python train.py --d_model=192 --n_kv_head=6 --d_mlp=512 --positions="rope" --rope_base=1100.0 --init_std_o=0.0 --lr_mult_o=2.0 --lr_mult_down=0.7
MLP neurons of a small language model. Each row is named by its layer, matrix (gate and up: input weights) and neuron, and shows model dimensions 80-175. Each number is 128 + 24 x the weight over its row's rms, rounded and kept within 0 to 255. Numbers have three digits each. A neuron's up and down rows have the sign that makes its largest values positive.
Before each neuron's rows, "fires after" lists the tokens most often just before its 100 highest values on Wikipedia text that the model never trained on. A number after a token or word is its count.

fires after: " |" 53, " 4" 6, "  " 5, " 21" 4, " 6" 4
L4.gate234:116127100172140095129125108136119141115109125127151102149171091150138131125151122162153169143074112108140124139119111117103169110072136139162111130110135127164154155127140179128114085167119155067144141112145137135148125091109068136139109147112142126161145166123127129077131127089102135123
L4.up234:139146172127128088125122063119157139125152116147090117143112144145143122128129132153131118125151102147142163105132080195121139123104144114094164118157145147112142128139119157137120144116118166056160099165088096124140127124113155142100102112132137142133167109138132134178144118109155098112

fires after: "." 53, "\"" 5
L4.gate202:154175152136145165094131112115112114134076097123117093127146144161191129122126155119152103111101103089122150105127158145140128095131092087110163105117112108147135098132151109142119126063159127090139161130137146157114114114109118177129138108134104105153163103154130144183114095091119140160
L4.up202:136122102099111111137181136087102115148146144119158138135133136145104122177131165125100120111125146168130086165108122148185091127108100157152138124157103177142106172150115114149096114127124174162129139100146157092131113129135142109154098157157141132143136160110108151123082165125123122115

fires after: " U" 35, " M" 5, " Mi" 4, " N" 4, " O" 4, " B" 4
L4.gate109:105108127131132105111118088121115127108087108140132091139124190121146108126100124107068077148112093110101098124098131131123134120133156159150120123096115151088114143165110145141137109097121091131110128128093129143139135143134157104177142114121115160083162127123122097086123116123093116130
L4.up109:159140073136113121135096147112135104156134153145155126127155124093144107099119145146114101087147097131126109109109074160089117099153104116141124123111113096112106109084147148124091109107138155146123106207125105138137149139054103138154150124140125095151148156146146145149173119124091141110

fires after: "c" 26, "P" 19, "ec" 10
L4.gate233:090109092128136128125129129137169116143087154097103155080124153116153100136112102116118120146075124126130159113139117171132099092149118154123125105111174151121122179151089119143112149146124124139124140139134105129114122115185113116151140185095109109066147137168168096104171098152116155137
L4.up233:114145124158145156104131135131175125102119136120130155120139104083119140099127172095166096102129094152133073125165147113118150168104150146108140127103099098102128100106123155110134181152096136215095116113117148158124134152136121180134130158115128159107135106154136112103094163140121104122

fires after: "." 31, "L" 10, " ac" 7, "R" 5, " Rh" 5
L4.gate154:107114126158113121092126153141105150155163111117102138115141103112174097190105107139134112097121170130171096125118146175094163108107087112140120168115135082111165122088090159081114189133157133149133143104116175132174126134144140147131109143142118159142146132161134121152138119118171113144
L4.up154:148147167127123072173122142135132101094089156130143201156127128121121108145145141180143072126171097135160151103130125110103114157116132131115131172137118115141117147150110117144125144144121149164133135097129090133132117107161110098147145106109109184167121096156118145159116150140093116156

fires after: " |" 48, "  " 17, " cons" 4, " can" 4
L4.gate394:141095162139088121134128109156141111099109146119098089123137076147126162048168102106133140099155089107128165121110110087160134093096100141112113130121102126121106115125115157145149161127105138100070094187076125104115101128135136120139116148175153117160112098111147106156155131146133115110
L4.up394:110143103147114100131116138116134130099114134102132098121087150120142088090092114146157153113121157085125125111110122137145121107149148130108127108117183083149158159118140113193091121147132153121083122153173095094141163136180159111171109125123154105100155075130154135146123136108098075131

fires after: "  " 53, "," 6, "mi" 4
L4.gate122:151141145100124149116158109159110112093127096087142127119157153138116084127156096181147132156176090123147125085141092138130151142132115104151133119162150144124155114129140133161176121129192125117177084137132097129096124133143109125104106117144160117112111126161145164102174135168138137121
L4.up122:154087130099096150125150171176080095087143110122157108126160142134090057158121109139067124118154107143166129102090116097099175180144144137102128159126126151137109104117081122123125136133138107085150092103114108099142158120136109140147103129115143082114121124130099117131153122162105124163

fires after: " 1" 23, " 4" 18, " 2" 13, " 3" 9, " 6" 5, " 5" 5
L4.gate4:159173140105159158109105138121112083118121118156102136123144112140166112118123135136090117097119144110071140089138139104143111088095086167122138129136147148097146110147169175103173136104076095136134113150085154121146120138072115159114107130124136099121141150106136143104120087128103144138
L4.up4:143169115103116141158119080144106102144113090093133119139145122100100124089161114172092160102111099130130109167146146088151142138178139132132119128159119171130125096156158144193141156116165139145082094135124140087129153113135169158124141131136137164112081125105162138097116142162118132154

fires after: "," 29, " in" 13, "go" 8, " of" 4, " the" 4
L4.gate119:127126127126152130104153176165105131124159145119163101123166144118120132068122128170101116105154131126177152136151150133135153145101151146153156115143153152108154134131110137171077091184153106169126125166107114147090131131113107114153100141153073158118152130155094122088106127144076144084
L4.up119:111099110112106130128105128133115141134121125115149144147134113166143128177124090129116146110116146135136140113093126128143146092097153128169136156143135108110144137083106135122095167118106107130088120115143134146145073116116064096191110133148105151141155109160132149142142184129128132134

fires after: "|" 55, " par" 5, "abi" 4
L4.gate309:169108149108137136140107097161130115153110140117127100132085095176161114099107152148106156110133112134115117090181114110134187123157091136152117126099113127114148119111048132120138101170084112108123125174158149142131148109108099086173122166119118106163157136113126116108124111129105154133
L4.up309:134174128117172099104132112161141157126135123113125108117113142167150078130121123115124095161070133113100082185117147109105134122120136106104138159148110128113162161103080111133131075093110157118116140074129115096121161109101138131131157113130144120097153135147109139124114180124099089114

fires after: "P" 20, " P" 20, "T" 17, " Es" 4
L4.gate242:133126108127114158132084107118161082101131135146099120101155136154138124135088151160120129135130110176142172135102155131138138165056171096094114113122145124141144121148125112093099125133126126136108140120132096139128106139171136095153096119121161133132121146099164120132130095098118116148
L4.up242:086120106131133131109107137135133133150132171111129133105151167136147102124160142116118132126132104133109107112128112107122115109118131082145135158126132138165144105136093132143177152148130119127119137195132114114118101103181136124159077174131124157119121137141145099093091154108126095147

fires after: "." 24, "," 20, " but" 7
L4.gate372:120130107082144131133129119159119111139142149069143136097116125109122117080108160139081129102116129099159122173152129168127143112116111126125086162121109141173104119118136120157171120127144128115145144123129109152184096132134117113146161094107139118182129137133124099115111128184116152182
L4.up372:119139119153128101139123159133125150162154133131127123143118125070108125094129168154141098124115155167149121158170117107172119126163139105129154149151111139118095123088096114144145105113118094094105118151135143152165132159153123130138145124185133116102106109146126142111121175138136097130

fires after: " X" 18, " V" 16, " Q" 8, "." 5, " Sch" 4, " McC" 4
L4.gate185:178138154151135117193128119110110110117133119131062170157136146067097076125127101123158123114144141079099137118125168152113118145121121116131128115162096136144114119081140136125137085120123142128151146122125093136085152120128075106161173145136079126153144088140133118088108144121115132103
L4.up185:133155095109164137092113153133117139068129141158116111088148076125135127089094140092113133121108130178093120129155144148104145136134111135136121102141117121089171122135135101108078071129142131161130143130131116107143092130151130151117098128127125101147126169142122166152103133136136091123

fires after: " W" 21, " X" 16, "W" 11, " St" 7, "w" 5
L4.gate354:121134116096174148134098111160144132114128137108127108196158121148078104163123139124131123097130130126157165135144119136130141130098090150133111139109094120084108116100134124129122120133130104130130137149050115101165126101140132112122124079125129151147091128130120152162094125107082144140
L4.up354:133153125154100150140150095101063121142151106127106135118148172109196142130144150150084170159141169141082094130108107117140104127156148130113145119142152085150145138146161146135141105138156144168126101124143116131117113137126151165134130150120087140144133164080120111139115184136109087152

fires after: "=" 30, ":" 13, " res" 8, "." 4, " comp" 4
L4.gate226:160135124107119109108154130115099117127122198149102088144138120155145133096098145120119144086114112081126134132171131156096144137086125129112137145153123137164113123143162127115122143152144137139119113095101079145153127105082137128175077157146152121170111079111129110077147127147108139121
L4.up226:116159134096132141132097123169137164088113113149167130128153131115141115124146155148143112113094105155119125161143111146101121093143097113126122119134151115149090084098117102103109156106123144164132163086131153151134127071100124157153165158152146162118099096124143111127096143114102088148

fires after: " (" 32, "=" 17, "\n\n" 12, " life" 7
L4.gate203:122106174142082098113111129137172143068117109128138096129168118153126169156136095115107158127131141141099118085111120160096134149135117090156144076088145123124164154147130175108154119153139166119134146122149137130102119138153128124112153137098114173118096152135134098139091102145169113136
L4.up203:115135116135126100153159199131130137130121152124118146092181121147110108088140140106117170183119122155141122116133109123072121130117130113134128091143090169125158142136144149165089136153158134122113147167124156154146151138195115085104137148158103135122117133133108120155147127157109157124

fires after: " |" 43, "|" 19, "-" 7, " ±" 7, "%" 5
L4.gate193:087105151143123102155143137133140130099105152132171097094098129146172117127123158087124073126079099107108157157130140111157158134145115143153093154136139128138167099099155097123093093135118150062115141123139068115149116146154142129145114152126110091147115102178184125138135141106188142137
L4.up193:122137117108113089148121155122125144086136163113162095094133119158198143141120143132140112116091109149118158148111091100124121148150127137156075140127161098093134075116165104149130133102141119085144118155113115081138152134134140135119131173131123131169132173163166087132153122143136160116

fires after: "-" 69, "|" 8, " Succeeded" 5
L4.gate186:116138119151134169132139133130155099106102190092131105139139101103127160152117115110144155125149130145134181128145136119128113067131090118174111153099128147110159089120136084114128117115110102097096139106132125115137098146137086134097160132142110192145181097147138154154127157149117121099
L4.up186:099136130131144091125127132135123176108119156163150097116153146158164137164108123111151127081130137175120194133108143102128154134114146112073103168075117119150094152138074110134140102117080137123157138129128093128071110134119116133132128102181126106101100169075105142130164141129134125129

fires after: "\n\n" 100
L4.gate282:133133102147128120099122134141145101124119134171142071134136111100130127144115157151152151151139069114110148158116145114151170119121148099110127114127108084116093145139126110159116127148093103216121173147088138109096082091154108112168136100123104122090156113161083134120088134159133142152
L4.up282:126132118102132124134114153125129130164151128151158108119136125136113145141095122167116156093149117185122105164115156108102155144127122084156149098141104128120159124154138135145139085129078114164133163120108107116121062081157086112182121105130101172137162163161107127199127156128122132148

fires after: "," 80, " of" 8, " |" 5
L4.gate247:102156132146114115078157130114118107134106116149143099137129105130080081159115134120156110124162139145176148126120144162146132126142083121127112101103117106138167142166142128087143135135092125123100132117130160151144148153137034083090128185145087152178167168147124128134087140103122146085
L4.up247:110135164147140102169129117151138142123150127102169152220151116147154113108155149162127125144119146115119136116110096127168168152077129114096140150165151170120144131117140125144076140116141103123151137107109118132120100142155155186142123133109135153083130133128120143141111107100112109129

fires after: "=" 82
L4.gate218:149113119165121164139098132121140093104110131138140099099136107141111120116166125137149146104164107164110101115111107148108123082127153158118162143081161147145101162148115095111113103197083146152100138101109107121089137151110142087127105169151155167126131113143121099143158108123090131171
L4.up218:145152107138183135185169166161129131147151141073112062135111110115116106151144131131112136139122130140162114154107119107085138150120137140161106114116101114100158141143115104137136107110139113117113144152181120089135123135149155126121124109106106111109109110136085135121126087118063146154

fires after: "|" 34, "\n" 15, "," 11, "." 8, "\n\n" 5
L4.gate268:137133095126142171150159165106132139094159171133115122107129100163112123124083106131097162121179121088143114173147096120126078105133116152130148119140111153139166116127157097149135131113140129187126127116118121151134101116108127141123166154138114086094136125128133111144101122178146129109
L4.up268:183116128099132124140133172168173171168140076068139159126130159097110109152105134118184134121101144148146140072123124158161107123120090126108134099098145101136132161084117168116096107109093139157101162150156154140073105139106097124136144115109149123129095130092138112139145122155147099083

fires after: " (" 38, " \"" 18, "." 10
L4.gate470:135154109148163144110152131144108118148144136144110084123155169094146107142160154113096105121101126139114131121116111140124180113152138123131123091089111166145102143140155148137132143085115121125122119102141130142108138136120129132160111151156105073091087123140096124122085138119103132145
L4.up470:089187160110153117145113095114155163134135102111154119111177143090121105117136086124162094166140143118109126123137140135114145113142135156096153125146118115096105113095100164108119093134126114096072095108177091171117129154106111139120110121147116162142184147117106139125104138153124141154

fires after: " 1" 24, " 3" 14, " 2" 11, " 6" 10, " 4" 8, " 0" 8
L4.gate63:108147096134104157126130097118108147080101140081130140114101094141153109151109111135115127126139170098106155153125150131140144167155131120111111154135149144176142087151180136134142156135110119170121109145128116150140152117154105113135108105143100167147168155073111117119099120131134109138
L4.up63:089160124161157117177112103109105145122122183113114119134139089115113120152098140138117168134101102127089141171103148140130114143114143178177165106131128173106123114128103135147134131124151130131139128131141115135074110086122138141174144172131124116133150133137141127135092142152130092124

fires after: "," 52, " des" 9, "c" 6, " ins" 5, "Des" 4, "ort" 4
L4.gate323:134131123138158099136174097130157124102099160112111129093142132132122099131121173130124155124145149149148166146105160180120141141128117136113174128111110174131145102153107140159108140133143199107179082157175128141140160121127128100165120123103133149153118157152100105141121113153115099126
L4.up323:086126134109159082100159102118148147137116150129146127135111114100118153139194110114134121121141122110179123132150137165173127117109108129093169127058121158125185141121164152141143124099148166107122120115119141106122117140168168128151096152120119140133124101108143122109102136141108114064